From a checkpoint of a small transformer trained on Wikipedia.
Size: 10 layers, width 512, 8 heads of 64, MLP 704 SwiGLU, vocabulary 16384, 38.1M parameters.
Architecture: rotary positions, no biases in attention or MLP, untied embeddings.
Training: a variant of Muon for these matrices, 626M tokens, 4778 steps.
MLP neurons of a small language model. Each row is named by its layer, matrix (gate and up: input weights; down: output weights) and neuron, and shows model dimensions 32-287. Each number is 128 + 32 x the weight over its row's rms, rounded and kept within 0 to 255. Numbers have three digits each. A neuron's up and down rows have the sign that makes its largest values positive.
After each neuron's rows, "fires in" lists the words (lower case) most often at its 100 highest values on Wikipedia text that the model never trained on.

L7.gate494:118150108118086158126164103142135193138182172130160098153132137202157115146094130095106133123083075106074043113144085129164164112095093097150153109181152147156078154131172205098127139139080118099078156048120147096154150147097180068087120066068108114143134101090137087123162121135117133153104166097136120145167130082117110138129132147155106134054136119117126130103103180125139146075175143068146091188178066147107114071111130111095125130087151063112099143107130065044091141050114119158158202132154221149087059135124116150199132151143131136143136188179111144139171092098124064141133167105080128147129122136115093127106117133138109122102161151150136157127105084104087084174103050100156150143125122134148108107143091137139160144155161171104052148140106116150056135130142165
L7.up494:126078153095126093138135151077148141117124078136155134143134124119174179139151110088146086130136175144131121138123176140076164152112131099127053135137128104138041198144165130179124109096175090137089091091066183000138168093026139119160093079117158104130159127178070148068138156138119184113108144151093096112135131138103074035141140180121104122167157126153120114127063117138112069171094080132152087134107126102096139157128143190089094157117135091088112082160136131097123121102129117114076123121134124117142078154127125168098169140139164152090075144070147151129157134098130100094149066128137115148196185101137157101140108123072154126142161099144104185157164182098089147119152153172088121083110086127108142111065178107167164179122117094097146159173142112143138091138100123
L7.down494:130107108137124099138159126146129095130107113108133164125114132104108128147079060118150100089171154115140168165112130141162132102123111081093151044081058110114108106109137130101175147085139107126143121137113061127177148109142128175127083177169141174071117106109108025127155155096132135177139168122142140126121092094153095184164118109101184109149119119149133145145110157132067142136151122091135151075118112114123137142168067107097130147187152142204153109100147190112191099158088168095052107141141120157129113092133145120154139155151146124111131157117101179145121165109103116149157120119104138159089248116112103100133133036119157138149155117120096145074125167153119102185195165143119088149135078206147071155139164147139132111148117165122114126133145147140127143131179108
fires in: "the", "2017"

L2.gate633:102169131144108142127135177094081107135137171148157140125121148127064163118144146148148123107104112149135118136181135090172144096109150150122164141128120177153195090161154171074131183126116121149089096128100139090109122119116127080150167126112151145167150128132113149108099073057169162139073087152186025127131160130120104098101139153144127172131109167118134159157175123169151163107107132193159151138150126185082128157146072163066120117140099110103173150101092078102180075119107154185163141171102110113085150130148123153117138124203141113106164056138149117199133203083103123165166206129155148094145089144124177141102124087159098139114096068174203155131123121129162111157116172082154112147112126098166136108122128135116131156185113107132133118118100162143130095131144097
L2.up633:077136197103059144133154181167131111120109111164128102132098159111093158143106148113164112088148089135077117096152139166152157114103136140104182086175155132126172104146130122185119191139144140141131080113087174130126110142144123078140133131129146112167113111112211125130101119095079105181125176155145065048140130107119202121168160103148181193097119147136164159099127145163140129114147151174092132128111075173137124103170114185084085121135166113152141191112054140122106081135093117143155156164141132086136155052200127124102135173161130084129103143125149128159118152095117137160149188180134164122125136135136136065094122112153123119084152122117189167105167183088199084157127145098078127083144190169171167127104100115109093153142114142118103128102126136106066129141115161
L2.down633:110154191110092139105158132114154068085103134154106143116146154194132168072115109166080135076107188113120125104142134102152111160107114164129144076093174135100131162149090135135099118177095152159160138112173138102140164157125100066077162159111157106176086135099199088126093174056119146136131153117145137149136143173096103070133104170129137158092094157110165145125154149119167106157160138101120125121139126085131166131144096185169104115155129080162151109160178051141102078156138152122089146145119132135127182128193148045123157135108122162108155132168178134187105146127119155161121112157174137120134150106106079111047159148135092150131091117151120104168135107082208186087084155084123161113113161070150081056168167148075055189146101162116188117109100160121110106130092071
fires in: "not", "to", "t", "cannot"

L2.gate268:147130183151158066160150154163211098108082093172111117104049155117118134142111100134103086111159148111164126155083101081185075137080137084129173055149085136125164099073166155085189075136125166157090068148187127152132020121166109048117138191148134152134112188084176139116117143143093140140150061193145147133140196083180145093117081171120143098104111159120082092107171109147140164070126174095068073097157118081146126141161082150168106169127072159083110121131148111107182154103102163146104047086126173130129094156099135156160124102119128120128149077166153168113103193178155138164157168145098105178134090093094071104183173094085101143143144196146153128181118183160112121136067129168126021121158105122168138140142121115081139085137133080160154194092150196123190180115118099
L2.up268:123115078165116090120128133120167082099150181179106128094117130125159125122124125121142135153106122083176111173101115105150043166156135173115102178155084063085107136110165130093148122107129162140074153151253178082074119129143086149132196114119126159071142184140134045107146117125170115093181127108097054077170098177127102158157038134127156169170128181100120111165149160120104157082090102121103149175191133161135111100124111079139144127156132134058048128164134168130146153147187158179167137132141127156085112138074093121186144162117104139118123142115189155124136106132138143138088086102097093163095141177176145118131176157116114114139084178115198118129126108094112099114034163119130106131163086200126111153156142131111104101135154142147124162118158135045137120115151112
L2.down268:122044155133115103112104185114162083088084132115151160162096107133114157112085230095113187111096150146158121132156122062193116106127076096167095072071167114156187096110120148113149158087133093152151103095201074141131146177122131160117149183092131098098149111109161119160135099164111134102123075161140132072210134123120170195114068108153110128090068087116104087128185166084118104134087118110134168190099107138130114148104194193136139124119074152066140126134120116089116127133106082066146131127100150179176128096087117129196136176075101089108149091156140093160113139121148135103102088133119128163107143121149123140112073107092126084070138120101162102139117112160123149127114190200132096068139151078161093085104129187118130084191104125140091084193134135152121170125126147
fires in: "than", "of", "around", "about", "over"

L5.gate394:081129149120206158169142147126119125100104072115143140170108182072161142141149123141101130119127151110087173099207108101165124139093105157111109096103080124173097150072116144073120087155143102117088139134155149157166129078097171115133067123081151135143103209110074099139097098109114152122143118138146113137084093089131163207092050133129125173068123092094165128101113103155126117116119110133134096161169141198133165116161139186086127139148135152131134126112144143157078129141139146146125082165111144161122133151125132071141106148187167134149080107106121153102093096179064116142140127141122073077150105089080190146151113134131075108164082149067068096104143103128119179157189099175128164102069106191130064168195091152137069103222112169071129155091133102175124137133153094
L5.up394:144147115051104173157154149153093130115161098071183112198125104121180089167126141126145111123175179138149139120113152127131118102135143188136129095089126131158079143109152095104107088186114172194106120154159095125158073111176136127145112169120137098185104134065151103092110129126141158117104142126120095166128037106161158179160188113141130158117113152075152128127119098092066147110139093184157146124161085159160128093138136142136193113170129140087165115150141156141125188079122106140142131154063206152117149179106163143156127119165088163106148108095080110110137122156137163129229075139134142108112103144111164129113104121160051124090109136139112069120135138155169147145122096147059119124103101117154001165147131137173114061157181139099083122155110135132139106099152120
L5.down394:172156129101116078132148128143105132148137110186105115181152103115150084153082000122114145138150078115158135129158148087088163168112138135190149146117126115111113136113100135122102149181109122139150163123104130148085116092128143085133137112114103154150086152160145056140139140094102155157114124149184112180098152109110123106122130160145088067065195102145110125114145128172136102156110138044143141132135089116149129144049123094141179156167099113091184138157180143141172174099132146146114149124167081155139082129108119142124154111058134083182108157126124152057071118128173129142124108179104099146196150129107121185182142178203092140155170063179190137105081109117117119143089097104140159128124092181111143097094084134106159130169131108108104145055106113198141131146100106
fires in: "while", "after", "is", "up", "m", "from"

L2.gate557:086104162114105144136150116146162089121106120135132087070153143185136109140110116139204087155086148109115148113086124161170172143167172097116134154105173142115125169114097141158129123126177108145071111118113113141083094107095107140158074154144115142047175113099151135153106063128131125108098135108163141128170117104092112146201163069099118148151123148124142125137111111072138164129144094089081107123107026156056125062076132146113103202119183161114168211164125122144166159107105098102105130123152138155100175152137193146166119129192142131115103155162048150151131158133154137098162126085190151184160113151158167097117141157126105141129068091165142117138132083110097131142057089118151092109155171105073145178128158131135150114132194108152154101108064154116156083102122128
L2.up557:145104161148092161129106158169100146184093119187174167166176102116170104156085146104137133122119107151087178076110160112108127122122131154108152129178197182146056121165196152133180133110157141189127120108118117126176154158118147122096122159058113138174071132175111114124134144153173081081155148131069158146079151119134132043111150125114101129130089114088125097192127150076183137068131152131132122125143111122103097116147093136098145152110153105115096113134126176104122130142127094156102129122130082084163125086140118158119185128210140142112119183058141146077125196140082150172153083134179148164138119104111131133152116134112099155142083119111093137081150117162104083088144086160103140152203179189157128075132128155206102146060132152120159058157098050067125131153120165
L2.down557:161095133147121175117197106166112116159082145152120111142135119163152132114180125135119112107115166120133148103090121113091102105146126113184099113130122081155155093164137111078160163173124123157103131120135140089111102134094111160107150179137095160118090158117113079189199157121145131169129102123147056118126179050164178156131131139116139097066116178112138102108153149100126139188118153099119161120130192084154148117148119131127138060104131073103181132164108137154110161124016060144135135155103181120113153111130102079134072120149224074122183180130155143129044137106070118126091100099184148159101147121163111128170111178147125171088142163106117133149158135075111153129121139122101121249145124160113085134140144131087106140186155119143139156063079053152105083112140125
fires in: "that", "series", "election", "charts"

L2.gate703:165119097162079091079119069118126104114069154097173132122133189116196125144119068070112089133087199158137128095133106108135101090155116129124101067079123141096133219159152143103154123154133195109110073101126184119074164138111135097061107103193124143142135092156109123158122117151146107120106104139179110131159177145132104160148067199098121100144108084076161100057095108130104108171151107146099168123134109161160143112109117104175095145119137232173083139064088123131160055122130129143091152164027072138109125146121139104155081106121135137086162140191139149121093103102150176080083186109093094150072097139125139152160149171145152109082113140159139128149152129106138080084173122111166135157144184080143120097142083101122094167147088108087100089124135103161118139168153160
L2.up703:143182058125104104138149210124133160126168170123147176122111101095161157089151133161167094151044194151091154167148086144098126165176185122129120119101065098128080165178073128038113124118130122102110096131138138135157144178165096066071170133100138142073118154150083049125139136143108123131164116068152143125181141092109122072105097113087147132093123105142141100087125124156115127117146116161134139115137150147141118167131126147081130173096135129135135127061092056102133086152092108123108121136102153146131111134131100122111164078118097123181125117136146164119067087146161153079116191087167090180128127184155170185130179139095135091145117146132139078131125131138117050161123045069126112091094133175112154063112150143185152082152165112090110160100180140179110191080198093
L2.down703:137112134118061136121149129061172117146097078123140167125117149155176145118104145086138156034100135022153144139126131039171123084137109183122114176129090148170145098135112112109197099173107130065124136119174128132160131151103120177118184172136114117123102116153121104146126123134136151156177121078155137134113137223134172197108074092176086116168106109139105142169149139095154152132136154106124166074125121144126143100169115176159146130186132081184143081120105110184107066116167180153109161128131095154128155143101083068125141149152102100085157163098122088148106107104146090092146167165099067141082126113104092092150152157086133157124132136196140113159162100093179172127157082106108133090186134145144172082117131085108077153129069121095123144115129146113156133103145133
fires in: "km", "mi", "sq", "lbft", "cm", "m"

L7.gate154:127181074097143105144072140131144101151152102147126150134147157098159138159176110094092100101106177150112120138187139149127107167108106080128129121169152114146104135114139115165100097174142099156059146130151133176149140149078138143123140130091146145104097149137103117095117123097192148073111141109192130115114157122081119108161168138098140094074201072162130111161143054076142143083124148152092150151155121152138117092082101104136100078165160101145189145198155138122147185086071135099140185064147134127129166112119100073105137085102163130101101102139169116099125142135137123120103115111108169147107029074115065106175111129122136163117121145124121127063099152112100197193121085156149102130102105142129075141093124146082103079147114154116103189112137155133118107113141075
L7.up154:145084139118134179130137165078133127115124162171124170136177135127133083114096125152171122162138126160120121149120176152126184082155147153147147108139176084139128116141159091159098127113115121176123167156076154113156127096122156176158133070141105096155104160127120168152149131157157037108147093139138130107096172118181131099109145162087123098187161117194131137107047092144065131149145091097125113157131117112141149159164093145129127100110167126098147076095087147102088130140137171097088128133151129048033045128121179115165125087105153039171102112141141088123181114168165173174165152117163140117116093075186105131083127164187114124112128130088121138122038174067119132144158063127109080156089095155086071140104082104137134122135131116137135094066108148157123143155104172
L7.down154:115134135158165189128109201141129135190141145141118055158147085151144116191168024120156119111143133096133146149182156131173073127111094104076084109137164139141140124165101108120177144067131160156144134121129054101074137123150134148147093076170168126075103156077137158122099154153124101097130103137109136142130159128136109101133123098174119028178162150104152156153082088149141133112090108103134075164113135173123191161159076110206139101076175108123092113093155089083176153172158125070165077109127138091121153158137046128171130145133106198121127099151107149092202161174094180086134102100094139115149176134150144115124136039111110092117091114130124106130158163101118181159176198098087126039124147079136130127134108109105106145149176143081108132117146116174129105173191152
fires in: "the", "s", "his"

L2.gate66:174159148099157141125134100114068120129166175131144096156138177106091166174080114141184138078085163084175156122184119139108173145098167080152104104152105122152107136154157152157088075136165187110152151141106124161111139133131205080112131149088117140094147137106117105017157132175123110117108160129139181088142102100094129156135105109144089140085128169133099074101137133138138140154108138167110158077122118157105087149069098103186135138035135120097075090139125086092155130090077147141096136081097118157164149092161120153180175123082170120078110126128161078145149202142152120104084138118128118154091120123100085103105152180115094152067149119079173098127089098065166106117087120120167126138131129134149140131162145123062160126113133162058126113074136086131122123123164083
L2.up66:139140147165132124142137116088025112155159093119165195095109110103156091161097155161125128048173178140173070133126154074154104091150150121115138098114110123126138128136164137146182086141173144107120112040117131119054149178107178070144177166072168131085163106094111097099102149133113153080118159137108136103181158092098140084094187121120109128097117179145102132158083130120119139130158134103134104142147094175193131197135076143119112116132114142073107180143124077158133075150080169065134129118151112143104107110131102161126127120148123167187139099143138184112126081115103135125159185150131100085224129105114119151128161164094101143184122136118169128082101118117097125109093150091103098134070122155155120115175141116117071134096133119101187048090182104146175126067169156
L2.down66:144136158125126120124158098156067111097199141133135125179148128154123139094141073116202124095117137077153139146139100142139144145153170099136125134112108140110131151100119156215130081117086149175138160166062090144100145143136167107126110120109121106085118201070135074116126143142088149125136175105124146122131096131117152134130166112172097144124111155138119111095107176153196141085097099156108151120097082189140153152083110099160139115078112050135133148113114108141174139150081133124074139148041091133131158162152135209136127155136149115096112088100163111171134163154108144118150105167096149118224120128127134134103093095128111116076109131134149113115082115098172058157152115075123165146085126090164155152114131123142166167096168114169090185083186070199172133103099092
fires in: "children", "love", "father", "daughter", "son", "cast"

L2.gate329:186150120111138125111123097146195076120122130162108166112139147118141071170171091076128127165111092108110152079079126060161118151112155116171111098146079065157077138120103106143151100132098111153096143195122158090119130120116137151148156181104116124112100120150098140119128122049095134105174133113035159150177056217131139073092198149047109071112137121105133187150091089133149102146135155116157093110119167139150125127103107116187078096111113117172131098105070071151075138127192069123130111118140157111107122163125121103175126155153138105163084141158152145134106097179128072137148098169113174136119136141128118135081167152084104088118132099149135119134161152168140119156142071046147109125079094143131150117148106139158120122096148150095159137109135136127137096131107108
L2.up329:163133141199141193140113149209008162134108157101136117126189198155136170086122096201097114114126117123099103161093136209099138132142161124059136132086117117119167092161141168129149098125139101108128162116150135141055200117100100154094104099128126143093137080205156156119116181155108162197113165161128133218095155109138162147127152109145198106100131168142144156119116131075151069147092114176065097123078123094186168169113115077153085122137190137116150209153186146089162116083168115120113121125162091164138126112113105116105129032134135108158147115123128142143157136132109170066156199104130152075119106141131162087230115122125141055165149162120097152167157181126187126135108075129149087096127156119136081166150113196073144185116171140069150099133098124161150163144087173
L2.down329:154203106128149116119131084081206058129146128137133137145167114100140071155180115120046149116098166105159117073142094069164153142160121150171119101124109108152095147139119108165101191125081139134122105184153144119138139079114147105135149213126116138165147137119115167144110092069136100106150188101096146097165110187136080077077169127121098052165123129138134181099092087178130166119119182087124150162131152138070128102152099155134116113133094136131121064141072065221036147156117120118092117139119119129092115136110123070175140180088129122131105097168147097122126092126136089136146105183118174090130151085160169116074165177095136158134176078121157107136121129134149130109132069066091135162058102171117103101090160118169102112128150148126134119110177174126135113123143127
fires in: "of", "wimbledon"

L5.gate579:168127135105117099094118129154145120172113119138102127119117160078088136148119105111107091117127163148138100089140123091073101088158159153120176101180115133168142116146124152134142074131073083132143048164118186165145122127098144146164128138168116154100132132127057158146181157139165096151101139146140166094155080097088163097087112096147126119109070085109083115105132161176094108105134163133173147181123099151145140085095099145148108182073064159122129162102102135142126169094143164147107209201123134145157095173117101125119010126052115128144094104149079131120135100150143127118121119110148132107097189190100125145212159113124054077126135078149191030067166114114073185126114129157120142115157082130078152141147108180112142145171094123093141085141122132150102077160077088
L5.up579:174130108075122129107141166124114174129126100114093095128122088123152091127131137143152109119132111107133133132066164141115098053162138174191118145208162191116147070160133160115167199137149105154112158120115124149101148147060157119052187131111138068137134143120183162129118181143125070082133147169133121157138093157145133110109157126085101139141084097061114120105208133108122085087160175170105151157189121250065168116126086111127154149142097115119129150132138157167085132137129155176114070110130159071174170121145138206177173109148119138102161047140116082076112111177067078113117143150100117129081147100064138077164157131147140132132160147185086151125121113160113067121105178069111098144131166083141132045105119149117147182116151104101133121140073156120140099098102086
L5.down579:136140094093104122116157106067098149098120056182122111145151150097129170084149071157097169114124104063088158128146132077160190180109125151138163079096096110150096148119114105093105118141178104123142101157138142136116108145123078111113112086112141132196119137146120140129155156111168142128078148108144094107068104117168117077150080129145090115127176118087178152139113086084112086131148097103107056159074108174100073156116171141124116103099106191154117139112077089149118138120190134124141151173110122215112140130134121054176117111181176143134098115063132098145089107166139171156183109208165084105115079114163101100105083147182145085124105095078126141114126089128179164121147123114158114212171112179178114148115094156158119100141137125123118067142186143145152150138113110
fires in: "and"

L2.gate421:072057107108138211192146126169107166181156107188074131166145133115150157123119152095134101126113133088126167093160129074110141100165112123105155206099140186132132121148079164132069169157120183157049100105121137099104120192181108114113162155146046181103131150071140080122134161115085098129120139175171137147142112149088168116114108117118147187113100131122186149135146082094153131075111128174149118142128121155117137104144095081144192130111089142086087129120165111096120106139117145119123090142095096153090107191143110175157149098141097081140148096113136127082147085085128150170160179130162118184118084119128140183107106171117103134133110123088170078133071143125143163147148142084118084080112135159166111110099144103076155126157090124098116090141093134153167125128141125
L2.up421:115108078152128163079092072169130176152121129158100110068136097090134113182086139109082134125097154107141124135147171090164104164134130072100162150185105112172136134135069101146121114153089116121184136167126181117121126187102116138103083145123116120142155150129104117134104112158089165154172104138151170130103126135142163112105182166143020140097119145124130128143053111141140123213125163143109097135077167158124090097090109183146113151088131111202163139176146103113122111142079065104136080115095101162049119163120154111128135093118089119120155212102131139114129086165194118155107084140132091177101031093101118130128148199141119117080098176095156167136150126084125129152118145134079133076139129107153058094088146136107134144173152100115151124095144189125191132119166173
L2.down421:143098106148137092058164152154096137105176109122028167094094081109110059104096098150095119162121066072111110156101122103163146107134155155127145141116138124184159130185120116130130165120108156127090106168098148169120162164163158152115153130111093171167087130134103101177197119133122137133085134109139105121087117171041084170101117141124205161129106108104093127076066106156121153163125149168091117165170152153117149120074039123191145149106160091111145169083176106128096118147154078103139171140131130180123094148159081105139145120083121129171144149146117070160108064178165135160172125065114093129170039097119131157117145156147109139075118160143136089120146156158161171135131173139106110134113068110203121144120092128135126157164145101106050070115106198184163146121082142
fires in: "m", "yards", "mi", "kg", "km"